Weights of a small GPT-style language model, trained from scratch on English Wikipedia.
Size: 8 heads of 64, MLP 1280 GELU, 27.6M parameters.
Architecture: biases, tied embeddings, ALiBi.
Training: a variant of Adam for these matrices, 540M tokens, 8240 steps.
MLP neurons of a small language model. Each row is named by its layer, matrix (up: input weights; down: output weights) and neuron, and shows model dimensions 80-175. Each number is 128 + 24 x the weight over its row's rms, rounded and kept within 0 to 255. Numbers have three digits each.
Before each neuron's rows, "fires on" lists the tokens most often at its 100 highest values on Wikipedia text that the model never trained on.

fires on: "s", "ed", "es", " of"
L2.up697:051102138130127161140141108127138086154111126126083146111082121170141141112151128132136133092125103148129146126147111121114150132152122124123144125130111129076188124134142084120132138115118149121128067152146161147102119156098171132128114135138129099167132096125122142140143157120032127107
L2.down697:107131087148138098082103114177145096215120092169122147148158115147124111097148131156143126151142138117153141129096118147139109114132139112125125151111090157136085172151155140148155130102164131171128119133132120110089128169116125144211140086138104134134105090099153136150124159145105129100

fires on: " of", " that", " which", " Ph", ","
L6.up777:129131125165110118139136117140135137149165128133045113103117104053124109107114113122126164101118136135145111095115088114109151150102149139172152151126133127106139112112133173120092188115117080111141118070140138078127144140158126146079140142123135103134138187133101089140116166157133100124
L6.down777:125151095116137115147119142085155105147162129105143156096152115122100127089131154182114094080141120135132137164109122128156105152141138129114122097105160105127116095114103130154133151073130116188137146137100133130139108154116136119112129085164126122110130125095130129142075134149127155096

fires on: " in", " to", " ch", "we", " e", " Ch"
L11.up534:140146119141142144172136067118143123142135148119142150107125181103144115116132118130113135087135097111104157138108130092130126122123117144091076134139155096162114141117150133105150132157147123087128140116159092134140122103107143120151084115103171085145156167132165127119108140125131118108
L11.down534:147111129068099119105098132147087118108118115081113101140131097174109137041117167124126122159130131167104114114146074176073112142147105125166122108093131135093163101119143168122122130104112166154102116121099145130115107145111140139136112096191104133090091091109091138157141128126152150142

fires on: "2"
L11.up299:115113103108141168088137158118118123160118113116128120092161119147139118099123105155103119134113159103133149138192129126111133138097103170176124132116110115122110117155150163124155159117102159118098130157099136123101142082136119124131117123111108152137153150135151122130105134102147130126
L11.down299:149156147106151127115103132132091110110145126140100136104100116139161148062140131139151142153150179145110132159072136093108192134141128154151114105117174108143123110129149141170127120132086095125096136122144134117149142130143082094093160134152126122164113157123124106112146103149126167075

fires on: " of", " |", " |\n", " War", ".", "od"
L2.up698:078112098153112135154143089153108138149132134121115133135099162154127138072121132138095149135114144099160108135188113127132080154118103119105129175126161167118182100146143131118110150090114165112128112129156125098134131137091113141160125156090112137130155131140137149147156152109128146095
L2.down698:146122126163166125091128122106148127133089105085153132080109146127163086169113123131134112143129120081157160128152140117151171118158149134174127130124124121138131108129113144102093137119124114095097129112156136120139131142123144128137161135142117145135129115119101141093128153110142148132

fires on: "8", "1", "2", "ol", "9"
L8.up607:157132140145173147093120152109142137124152151102103095148134103116125109105114140139118155115100137107141143143138097162086102145095097142145110127143079093124165138113143184118139105153205199126137093140100135154083146111156136131127123138104104147159134136133152148100159131119095163181
L8.down607:151129124129130104146102135131159135112107126145164129140125107114133142152127084085150167121152106129168134142113127148088163118118104139115116155091107105124129115130114124111118109154148131121118121112137127146125149099119106147121113140106118076108127120094099140102118147101139156149

fires on: " made", ",", "ash", " won", "ak", "2"
L2.up1193:122117167140146179175133134101133144094163127121109116113130161139141128114118108115078137123090122112156165108136171112104142151075137144127141157140101113150134133180135127124088110115170094125102101135123149096116145108117156117065131130097134099162076105145147180098182096092130180129
L2.down1193:115095104159142123149143106124055116094137162115161151077101161080046108134097089175151079132110163106141119128119121165111104128154159115110139112117091146154080104140098139113109129110092123129121168162145123138137118106126129126122116141121136118089146096140140177129138111162129096156

fires on: "ch", "°N", "th", "c", " "
L2.up452:120107134109128128130109084172112094140114173082096143161136150116114143112090085145134092134156155125105125113155138103155130129111114115139115158115124066154119140101108148122161134116104147130146100167132139097192113121132104154114140108153101141142201178135160151140119096092153121126
L2.down452:098162127108124100164110160140103162098141134135133077116099141139094135131136132197127127101117120102128136164155099144122094176152111082158157117159158108116141117112147147156142137155123127112079141071109132119132113202139119146107122129140150152132102105130078066126112140124164154151

fires on: " |", ",", " to", " changed", " of"
L8.up522:112119129120096165136114133122150107125135123119140142120126160113127096128120124127136090121059094143111142114148140102124159096118117126139127137111168112121135117110120159118121091148104181127083103195081148141127135172135185100135153114128160121135083119133150101096144132134107146079
L8.down522:118135132128119108113165091151143130098106125128119100132169075115100147144105114145128141106182146129137106179150166102116097187116090143132119116160130138171149121115152092146164100141140150129121165114160154139114146143091100136131119075089122116166164127140132130163144124145157118128

fires on: " of", "ly", " to", "l", "s", "ton"
L2.up1134:117188128136135184111123111149121089106087147172116131116115147129094122119128124134128125098154116123068163072171085129120157119138148137142155124149135061095144155165100103114123175101171100125100106160098166094107148135111095100123115119113155106175156116168169167119154180072115154139
L2.down1134:149150121110124154118114146105148125130189126090091131138150102139170081106120110136172145145144106132136163154108182112137086141101168100121118162112117086121106072103129137144145119126148121102127110169096107121110097149077132152147104125154130109112100154109141123122082143134136082129

fires on: "1", " American", " of", " a"
L10.up898:129135144152136114140116078153130118106120087111107147137145122111148129094146127117092143118094111103138111115117158132116132174171128142170125154141155128129113153130099191123147100153129147087120080121119112163139123109144126093150131146166118131124128130207127091143123140138090180141
L10.down898:120135145121098113148070095136114132135159121125127152089161113102132143081100115103109119126126128137119129108143136092105095086128127142138150145136168132125107144134163148166100119130109110151084164132152097112125166145122181185127137097121122125119129145065122193132176096177090103106

fires on: ":", " of", " from", " in"
L2.up1154:120126128132126126145163091122114091168110098155102141112140090137092119125126118126092096151100097145107164143132143131096119119159138121120110123121158105131176132121132116117094129107116168125118129149126103102131164120078114123142104158140136115188141136128139141150141167156115120097
L2.down1154:088155138124133088121125121064162112121096101132143121110143142084152134119119094120130067132136171149105135066139122081117084112152181124110108139133097137139130115154158116125154148120166136126096122127100114152120129134120089112139130120113125137145154126128100144109125139170091106135

fires on: "1", " of", "\n", " |\n", " |", "|"
L13.up889:114138106114160110137119113146135113139162124155109138115150123115129131146143138089131129120090108118165130099098155131122133149125154122100159149099175120141164125140162178099131151181162141100126108130101140120121144151155093111119090143115152098167077112154112119150156168138114163172
L13.down889:102122091136165099148066105106138110165117128114119144128153107096122129107139126132139142144106168113132166134170161136151112170110172090094161157084157113110131162115153151065150126164155140139134062093156110116136151108144145094168141135119154107177154162138134120155133135155145116150

fires on: " and", " ", " in", " with", " who", " from"
L2.up400:132131132142090136155112122157127103133111161135106177110171103126096154119137086131123160137106139138148127118124110139137096125118145176144139128108129099146184109136162113131083114085108147171088095121181107095062168130047152115155141115103124123147172128110153160143091110092109108104
L2.down400:145112087134163112116101103131115120116121078113114152139092157113145149155165123117153081129168102088123120096114179108098152110114126117119163161138150172129098118130126177213140147130129131153143132141136118104130087112214110152129122113108126109102110115125134099119150143152173159157

fires on: ".", " /", " ", ".S", "elt"
L2.up199:104128153146081145126131099152122140119143130163125103131131124166120108094127111124091155165134088115127109180183122137102146113118115123107144100108127132084131156190125146122147172102156135080103122137117151099146112101132163137095094119077127146119137172163171161202138144108082099085
L2.down199:119119105158123119149138130130091127108109126124140139104108111154064105103177115119106146095168179096136133142137143139129149124186110127158177089157112111138129157064151123141139158112159137129145119079157134127155142156108149158147138127109138144147144149107134116175173129158140111094

fires on: " \"", " ("
L11.up33:085095156184130123170136112119115128126100172160129130112132134143101101134087123123085163140138149127125103092173154107108144105094118131133109152113116108146133090115108119100121122144119119112112128117175127112142123110117143103112122148086133092139142183132131188117129171107120176096
L11.down33:116113111121175108116111115124117128112133152140096124130144118125155136165121149136114138124112146162130128142181108113128134121148135072131107174076121133129127100080105172126125119096137180123170113107144107138165155132107097134163155154125134152124154159129112094150130140133109126088

fires on: "\n\n", " of", ")\n\n", "-", "'", "oph"
L6.up218:137122111157201129142152073123118156096158128139113122115133128124125109121079098091127163151123130098161179153130161075142138144130128169132116158123200141141120176112128149098115137154110136150173131118162141119112125145140151121134127177123146075114082190138137130097137113109109087147
L6.down218:099080149148126119141162160162085191123121105139145136140129103110129064106096152119140150147113151106108140097150101140119139104122109112119100108125154112136114100110130158108106118116089116123148124112123149124153140161145128107113106144151116125181108191126148123111142125121119121120

fires on: "th", "8", "7", " (", "0", "iled"
L2.up851:143147160119059146153144171167140138135167118117127127093126153158141127119120081136120093117142118083152157086134139103138143113087144119164120110129128094095158147094120121122148128088124135108120125111127100108123166128119126132136145133095158108142143158114154133102156124142154153133
L2.down851:156144088139164149094180163127131137101150150144132069098147135107180151100126111147079122135091120117148117150132115071079138126144151169152148159141142139105152120108138118090110120106146143149109119111137192099120132105180126153135115159089138124125119136111131141132140125121114091120

fires on: "2"
L2.up732:148106143116148205166138144114125153158204141093120146068145162143109082148153111112091145149160163110103123146125145151137070142124121103099117151166135134111117149146156176131115132134165147103129119136089111155089147061163120081112120128074151141146080175150134136145154145073127184118
L2.down732:087148132120098120119173170121093091173092092147178147090125139143112107169142118116148104121158142158146112140166120116141136129129129137158167095119111108179102129115130123140137159143115136147134126096128087109136138162150119161143139124138088154144162072142074128093110144185142134102

fires on: " such", " later", " His", " that", " said"
L6.up104:115135138160154119107131101153150137112097140137096112090113151148131117082117113117114138126123104144121184085130143142125113186103150127121130107156135074154192150113146160136149158126132122073108101107124154098068146110136126174156174127093108118140142127189155122127141143135138163109
L6.down104:113141092151106133092121135102157162130112103168120133152098097102130186076143169129133159140097124099095098107120147122140152126133153113090091118119132133153115100117147081062125102130125091168113101165154082139119133107158157110148149116126172150108122107109123141159157135150130098140

fires on: " ", " $", ".", " about", "$", " than"
L6.up584:108106144136097127153153157149112108118115130168142100142164148145137163098115133091100128084102125136118132157158112127171134106075155141157134140122159157169102163152109090120153123084144119098151129155119178116137120143170121125121097105130122094128127113132173131126167131131112144155
L6.down584:092128140138109134138183092132093124157084155106152099107121141155158153178110127108113126135126109153113122136135137046136188113127145093144125157122108146182093158099104109086116125121145163085160123157159130101139106132133159092122117141134151130152120083107125117111122121104126118176

fires on: " was", "\n", " is"
L6.up838:145097128147112152174172126118112121139075109142080135109138126120118077129162115119116121129088144096157126152170146129161143129097130116130116147113088134171111160142148121115197140093146186145101115147158108130123142110103146109107152176111118107075135165135159125132136166144134135106
L6.down838:164110122095124146153099122155080122115158144112154172160136123114088114134129115119151101129127118110115120133124131162121163165132089130144130127083108138078163117120108143160192109104166111186104117165084115140105112128135129113109184113146137153173154156107112137150112100119120181144

fires on: " \"", "'s", "-", " |", " O", "|"
L11.up883:114117078153178148148138089094101127119116142106152092134130174119113122134083151121110141089143136091101162111146157131135157155140129109139101135136152112172108131109108163121113132126131118088099109117146158142119162099190159157150144120141103113183146147138125129106079124118129123183
L11.down883:127115126136123110157069138173150111148123123124138181138083154077122133077126120172112128110120104108119150147110129113137132106132126123176125114114121117142097150073141111145143130152153136092163150155138148138074177129175164145134114156157101110188157133149103132125133157123134159153

fires on: " was", " is", " had", " un", " has", "′"
L10.up238:118111131158086131128149102138089169134114118119098163128152114127127128117145111130135116144098147084135127130104152089145129137129140122156177135096120100150115132119177134136108131103146126121098131121142120139107138123112119111094146155112122115116114154110120132182123093144117173133
L10.down238:102139167114163142140158125123105124095179077108091175097152138086141136137147142118157143110124114174130088134171137101100091123129097105200109156120098117182069087093131162173123136138169144168134142121157117127153126098118148121139130122096131115133150156182116133129134118129175160122

fires on: " ", ",", "."
L8.up1270:109105113123164133147139149068134128076148170094141144106115116148092091128103130069148142094163137115109167154178171067142142130071179155117089150107158166135129145092138128128120122141092131112110133145151143124114145098136105147128108123128132141131109163135127118127086131142117110175
L8.down1270:142130091153098136153132145141103132127112125141100172106117107125159159125116087146135137179132126102125128069111137141112104145153114115125159120108109108145134148118116073100115073135127142122110146139098159100132140086127131114140134113089125069134156127135106149103138113112132128139

fires on: " of", " ", "ast", "4", "-", "3"
L2.up369:139097123155154164152136081136106177095094143148103119082119123137114127132071119133126112150109105152151130121154130109150108099137147157142156166127130103133157125154099138113092170154107156109146130121153153091124151105121167103110096139104126093163112145134146166117118167132136143157
L2.down369:091127091098137141109176098120153148136119131133144106113135136139132141120080166130092128133122127160120122146172129089145114138150113131112093085169128135134146160135122100072143151137113132138121134131114148131112136106101111151148135149108151112191078133100143132115117193133112129138

fires on: ")", "\"", " |"
L11.up607:121099124145089176108091124101154122140189126139110131150088113139139076124140153159149132149110122128106118091134134150121166092161129100135077172125145125146165144155156159140099109103142129161119092113116147156113173090127134096131130158134135121178090139098169112140148135151132147126
L11.down607:136127142134162133132096127097120119155083129097145120142144115155112129114144124160159135095129107170155083134123186092129129124116102108125167102148149155121127107108154115186151098111109109099116122140117080125151130122156143093139197120099122142115162100111159165103090120110119136070

fires on: "ar", "an", "ab", "a", "u", "A"
L2.up1080:120118125167148149144135118158088115137132154153114137096160092107119133123107133149118125130131152110124161123169117142144102162114121140140124126134152096151133134109088127113183151150155163158180109139097151101118166128127140116122100174125116133144102114166128133169124131077101138169
L2.down1080:112148112123138129112100115126134164120129095119156136170080144122136113121149102158116103100122106124162143137093129099148105181135108117141143115110142114117116141181158153108122101145117093113137100146077107120115100101126214155163103128102130127152144135123136099137116158169131149086

fires on: " had", " has", " O", " have", " .", " having"
L11.up1134:092114153115126167142138124097132140110138118124133116124106137168135130095173133134167143145085103085086106146151144084105149109150169092151150137085130122127124159166148090138136121095174099100124149114139114105131149094106111141140122151110142114109150181137131118101154110170129136141
L11.down1134:134156098120093140114154114133166101144187131113138141124112178082132129088167096115128099158131102159113123172150137114102147117171128156137152116112112086111127110151130150161158136147149156117155128099142145116134171121120095122114148099118121136108167119114119097140142131126140157093

fires on: " /", "-", " |"
L6.up646:159102140133148122127130101144171152102100163121103135085143145105142160099111111123156158150120116114164124096157119106144140104103134119157107112127128113132164121125089115096116171090137119130096123138151173123138130090136130137155108119150115093121137116153139124124129117112100181154
L6.down646:114105159164134157104026173134072139136133090118116097134107126139132154141115119115110156122151133110081130116093148120139131121133116079130154132117136127105149127169145154133147152123149086079117107182136111102137137126171140153137119119127161115165118127108127142107138146165148091193

fires on: " (", "ch", " Ch", "-st", "st", "-c"
L2.up99:137155156123111116163099107143101130127111150093126126143106127126108091132080104127156122157133137129144137130159133085134118130071125110142188118126125182123139112136137146083126125107108109127158118156169115129121112104124174132111133149086148138156143183133146131129130171142164133142
L2.down99:128149138093123130131150142170096174139123107157127067107129121112127146117133105129147118114096140122156112124121117148144111126198113105156129099096103168153149150138084145115113131140126123116124108091091145116105078099133146135136180086111125171136119105122095115115084142118115160185

fires on: " ", " ±%"
L10.up43:124135116162153129150125158100116130137140104100123127110151103144128105104138142119173144134116142120118121110150147154138123110131140160109161149128131165114096157134128126101134156106132154107154089146111145095098126087139120148158133148148118142111171139136137119157129115156161108125
L10.down43:145148119139092125147115087191135105121088152151124145143115121120149122114109129093104126096190143096153122117104117068112139123130163138120123122104117103087115109127113106123147104134088106133127145112153140128118132166083105139109100114097068097119135142144096153107124115116059158122

fires on: " all", " D", " of", "in", " and"
L6.up783:089142131127120146143144121116163140164100188153121113097110138152123078120137155120120154106133161130140127123164122102167105147107127174118110139122139140142170151150133155135125173115109118116124109119149157122103116091127165143082112132136088094171093106126116143120138147141101127069
L6.down783:127096130121175197114141118184126115149119146117140174094095125115118105112096125122138119161095128114104132107135127135114097160133144134107167154129152124108123120145093150127120129148086126091151140130128107142161140114073159141163119138105166142130130115098126149123189134149078094114

fires on: " /", " (", " (#"
L6.up87:120128141116086185147138125162161096055146141106100152099136140163145125100095070155117134134070121119136095111179148159141103126126162116164135123111117135070141145107118093102100143090135126099112128139164164115136099124085156153119114144111134133127127139135135155125119132108098155158
L6.down87:166143131154134102148152109155098128098102140104123147102100147170101132113150079113116142154152103137105132148171094114126112125170118133156181111126105165100114137071101119121117143117107153115147129113121118106098126141134138157128117154120127082134128097136125141141144112117132132161

fires on: "el", "es", " Jane", "ene", "is", "ement"
L2.up600:121131142104103130156130176120116160085134135102143157141099090145160097119148156137133150113125133120119160122134125132114104127127136128114173139145118124161118135163152143121117156131163153140135093130165134113137149102138116126125073143119117151144151120095116153120122220107157121086
L2.down600:068143143138124173106142066154125104157122128116150138143181121159092127115143088094158142151143133126127125141110093176113123153120128100130160107086092173117098127137119099145152096143113160115120135146117091127184146175111128109150116120111131125148114097160137108133117119131142173170

fires on: " l", " st", " Votes", " F", " appearances", " fl"
L13.up1221:078151100119145155146122089094131097145146105110083150157095128152129069133140122139165178113125081161103148111126133120150162091099147109109129104118089159109067153103129130115132089102189105125123133164122122117115088135152153145125156171130142091123125113126147113103130183132099122129
L13.down1221:115099109083159154108175100132145130148091168069135090133170121159090116140126131144088087169136177151177137135123153130142144100125105131107143130130115163133135080083122123056173129136105120123139108116145131136139121100099149094159115148094124124114132143128115134124120125109146097150

fires on: ")", "um", ";", "ob", " (", "orn"
L2.up610:086154111141103169107143111166097113156151145132092116152137110132117098087106120149139148137128170167139109090163114111141116097080141161141114145090153107163147152122105136111149113087131116140153114127142085061125150135121132148134103118136113154132147146139111181143142121138153110131
L2.down610:179090070151140115126103101139126165146143139155150142143110148132121082140155084154136176150146116103083147111129090172084138107110142084150144144144124141123149086088153106097138108105119099181186122124147129121097134087114187164089109122088140122095123120139127113137098140129114106102

fires on: " (", " to", " one", "/sq", " for"
L10.up843:144136123129131147135111155100127142144183109086098135079156126128160134096132130121143120133156092147099116144104095110142135095094164146163098154125159127121113122120079119133144107093124156073114142091153092177111106152127118129102098125159175109131106163140115131093092091138129160187
L10.down843:135123150115108167124142152129136139142123147118134143133132129100110155121138145141151123166108084190115131143132117139103135113166135135112120081151120104145114108135114146146120118144132171129109192111055083159110135100152116185165136122112122160168130083155131157171131156108166120118

fires on: " such", "w", "-w", " said", " W", "W"
L8.up327:128133138161093122112142138100125107122136127110063109139118181136113119120110111135126175103119099110127155134131162111137177128087157076138165113111112058114140101129157144132143133123130148111174119174141141142117072131094115139154153130101176130108130174156147140127103134123117133139
L8.down327:112129106148139144142113144111139157146125080168154101175117140097159151121145164115125109125110155100125132101118110149105107104147097139155112122085111144181138168160129086131128099084135126116137101111148118168104145161165101125156135086140093125124162125140121124098125162110123134124

fires on: "w", "p", "W", "k", "'s", "y"
L8.up1245:092138159119084178111135132113117113131135101067117115157142160095118147128136183143117107100099124098142136137111126121148147134115130101131120143081112087110096133122120140096121124118145160110136129129164118110118127154134140139151131165148130120119121157146175091162097138137134132186
L8.down1245:101087082178165151088090134131101131128139103157155118088107117134148146133154130177150128167115149122069110155126158101100138114129106160108135122142183117146148131128181135107117117113095147126078110113127124167113132094106131089127097128134128154139106150171118113152123137081144115094

fires on: " |", ",", " -", "-"
L10.up1177:118122089156126131147090109106173136129115133112125136127101145126142128121126090132145163100161125085168135159083131102135124153107134129133127111131168094130101149126070130109120140133146115124094081103147115143112122104159107156125158150123108076181113135141131106135149101156151127137
L10.down1177:145125154139107124122000138154150164108126111096158136134141152154085095139139129149142124118171147112132109122132117108125127083194106122152133102126111166126146113111099144172105142164134091111088120128117121161112148155137105121111117136127104167108143093128128195128129116096151101103

fires on: "′", " is", " was", ","
L6.up868:121111110113118159097132102135165162148161146124144151116168101149127116134103108140159130096092156098136161123140105091128138123123154118173116138100195134130120130142134161130129129114101089170083150150153146116109111114119123118116144202126080082104093194158124156136127140122095167148
L6.down868:118142111098121115152110138158108112117119147093115137135143142131090160160135156137181145091144124094125161141113128133101139064093097112076143133180098139151118153141143127176091122145156119138112102138137133107137143160108138161152192088114123104125157100140117070138118145195184092097

fires on: "2", "est", "in", "ad", " no", " its"
L2.up41:173120105085130147137143140139080142119156121090107183105144170133122115094144141156069199105116123113117140141166145109151113163102130135153139140141126106103144114155122133141104135106170156098102133151091106150104134085130101116138128147131133114129128149112129154131146128051136128148
L2.down41:120147152108116085141141118131170113160101118120108063069107149114128127117141107111108089142133117129130155128087092127103156159132114084202121148153118152167130141123136160089149148154091107162164128103184080102067100113105101135160144098121123147108107138174130118122126120142118124137

fires on: " the", " to", " no", " e", "is"
L8.up427:101121089157173134109116112091097153132149146119131091128137156092204127119150142120111135163126160153088167141120117129132110111122119141133142130137123107150096149139141138120147117122159128077098123150146123138137129117124136121162101092144115120123107125122135110132168123131074124101
L8.down427:143119145101182122130130080144102097101136142119118097163151169126094112103113167125140144105136088145091106093105132159145119083164150131121150102154170139087146091127126110128146134123126137133152148135097158115169130122142120158092151105156148155129098139133115084071133169102165113114

fires on: ")", " and", "R"
L2.up80:143118124121107115090118086112131140130130146174111096081164151179108117131080125130135171106108128140139160081147156089124135151135160095117090114150122148133168169130116161132140116145121100158139106158152110147090132097091139120137180152117151105107110146119132114164145162143114116128
L2.down80:149154129098126124108127124140134124121070145184111141160166112170111126111142096132114114123099105110102076117098102115146156131155086111108188141091140122106135154108154140171144114080095123159098129125095107117165075083151163155133150127098081115092110112144176140112125119150148140112

fires on: " |\n", "%", " of", "ys", " and"
L8.up781:100155101095086102122185139114168149152102099140090126121083137142129141125136077144128173104165152122168136155159113099126075140096142152122116110122164144100128099169105149126153138125135146154130123153137158132156137129135092142111108121118121129176107081157115128137114111119122143109
L8.down781:094121139125200109135158151153147140121122107163105151132138135115106118119113112131090150092133122141109159145183116166127113098131150145153116112090144118111161136155120135113106124110124116113112126138179128157129136195132150117100133145137105168107139114148129124127129145159203102143

fires on: " (", " one", " \"", " it", " built", " professor"
L10.up1121:149103119116145109130134143096123148108131106141090094111168124147150077147101111110099141180149105103120143111084154125153142153106156169129091139122096123154087106113051112127151094109122147094116115101143142161115113123127140120110127139106139114153131158104108180130099103132091156120
L10.down1121:160124154094168159147142095136139106101132142125128156112140144143184132150131124169120123097153138139147099185116090102148117100091093078151151127122129141080140118104139135177105153123131110087116113053078151183156123097121147078143128141119124119125143106132090103131099131117158101114

fires on: " ", "\n", "ian", " to"
L8.up603:097163145136127163149137143119116139124199133128098105134152112120153128123123162138113110130121149114100115120138131136124099144119146109158130113115146122156113115136113137140164123126135134084188116096118115100104127117107097150116123144131146141111137114135132090141129140130116130115
L8.down603:127138127145106101131112067129102122104084138100137145120107113134146116184158118094151172155131126149138102146139154145092152129115117109086125099110136148090153092132152105080135133137108113149116127156092173131075118104155153134104101140120140104072109143129105141122135172139137096112

fires on: ".", "-", " Born", "0", " ", "="
L6.up1262:092079131127154098182130145107120147115097125151101112148141164187189147124181099120116107109140142137150116103136137132164127120124152123140161101113143181136144122105134086102107141131149144078142134116121140148106135114155133135153106132109120072159121148083131130154183126141076153108
L6.down1262:125171088128140166144112124167111134159096094144108166120141140100151115100112109100101142129141127079137095106123118085120130121160181109145104151158124122114141080108115162114120145119166092120122145090153121113126099139108080127167158154098141131153133140090101154118113126127141144118

fires on: " of", " from", " (", " |"
L6.up556:109116095154118117135124130147131139123148131124081125140132100106147124119162149121098144149115118113113135121177118109151174116142151114159099132086135110202139161134155168106093122143188188083127128106115094096129165110105133158126124144132128101192133169134165131092137172100094129115
L6.down556:120102133161129117135055122132124127078082098119097124117162116081131112174145122126115143150125130125124101117175151121102107110081114134124087125113120115149142126133165181173107174083160185071136149121154105068125125113115162120153118152119142084140151164148110153131127116135140129114

fires on: " ", " (", " |", "^{", "1"
L13.up952:102102102135144103120141156107131160118175128113094100104107114096120084119134124122138084177148128087160102164161114135122135148130182147168172117136097145147139110144134170099161114118134102142122106158110151091131121090117105152074173138121142099131121134172168092126144109189135129140
L13.down952:133171104112143073104153074120139105151150109115147120141111119108103140109138127098109183136145128112109131143107096110116178160147179146146155166140139128140109143126082169123171133111149153132124107113132127106134106118124131169137092154145129134100124130092054161099095129138133095140

fires on: " ", ")", "-", " (", " •", ")\n\n"
L2.up629:137138134129128158153124104105124111141145196062116143099157106144124112097125123138101140138122140133103145097187140153131099075137163153145097122165158123133141138103109124121156116137139123127138113116159088117118120140162119124139132131142133133164148140084129103162156107126123109110
L2.down629:130106104139114127140142089127120132098110179099137114084138130145129144088166115139114151116129106107152175111163146141104106158183138098164135134143155085110176125079122143101154160110142138137148104123179121110130102152110139090142091118088162110190081130120154116138101112116148119128

fires on: " ", ".", " on", "I", "1"
L8.up271:097115109133114113188142094086075164132167164183134125090150120153115119103139166119105149157117193144136140159151127100154142122131114153128147106116149168116104156106139100122141103131127111132135142148114124109114148144169124145120092117107105093139095114124129120116143119116133145128
L8.down271:141129104133100157168159145118084164110101155164113092111135131092125120108106114154081115104114080124179158153125151130159135141093089197142078156129109111106143118129149136070102117071153110130114097110159134141122110153124099132146124140174195126159119090175084114128128111180124122118

fires on: "5", "0", "ay", "ue"
L2.up1055:104141111162168149162135134137115136117106150087117154116138144142133154150160158097156105094119152146096128115132096115180143099118129117103096116122179109115135145102086114095157128130146141117093136161133125134156127156103101136145108131135115117129148111123198098106111118090110119124
L2.down1055:128138109098167163158105142129111131129138140141171109175098098168093136135094148140128097123164135106151118125093141135111141132106126089103123133113109111136120118122121172170141108139070123137126118148105132099154144162096144132129163132157163139109161135122138143089175125136137126138

fires on: " would", " f", " to", ")\n", " could"
L10.up147:095108128145097110151168141115087107128123153126115147124150151111165101125131154140108140119128136096150188182133059124162126163090138128113071148146138137102138153155157116137137156115121186149109119109117149130126100135085125120094147179156125110152161136153141177137137198082079201089
L10.down147:136128152139151129175179101153087129111110118122123120112143101133131100134157122122086142142122139138105072144118164107168141123135100138129088145161159146175161139116076151159145136153136100096143170133122119130152161160100152085150119115108144160128119147135156157115138153139135130108

fires on: "2", "1", " "
L6.up540:115137129144133102151153137142129133142118154122133137058114133153124118126140125153111177110125093153133147151139097119138190142119103097119109145145166187153150163135139156103139125143120082127090135128156098083091103135132152127125045130134079093142127125144153149104139142155101161123
L6.down540:170134085170128145134163130121115135150129110116148139107153140089088123155148097127096136117107121126150144110132083154138164167135095074133164143106109118146121145077165134110105125139103092120105132176165117114144086139126148077115089166102115118127132145123097119145130137098093100127

fires on: "0", "'", "1", ".com", "!"
L2.up175:189095147153112081122119141127131159115114143141132106085127123124177132109125118093152122168110115155134120139120102134107185131131139111161147162100126100154135154110088140127169103089099141131143094093121169094135129133131114179120162168107157144159159141119166105129132148143112145154
L2.down175:121125119116117109084117121170112136127118134068142138086136133224086130174111156112085139083127122118111072116144111148114076065161116107091101092111147135103159129115152184154112112174101100118161148144129103149124148118099178119142115150110124111142147122138165140146123155090128125129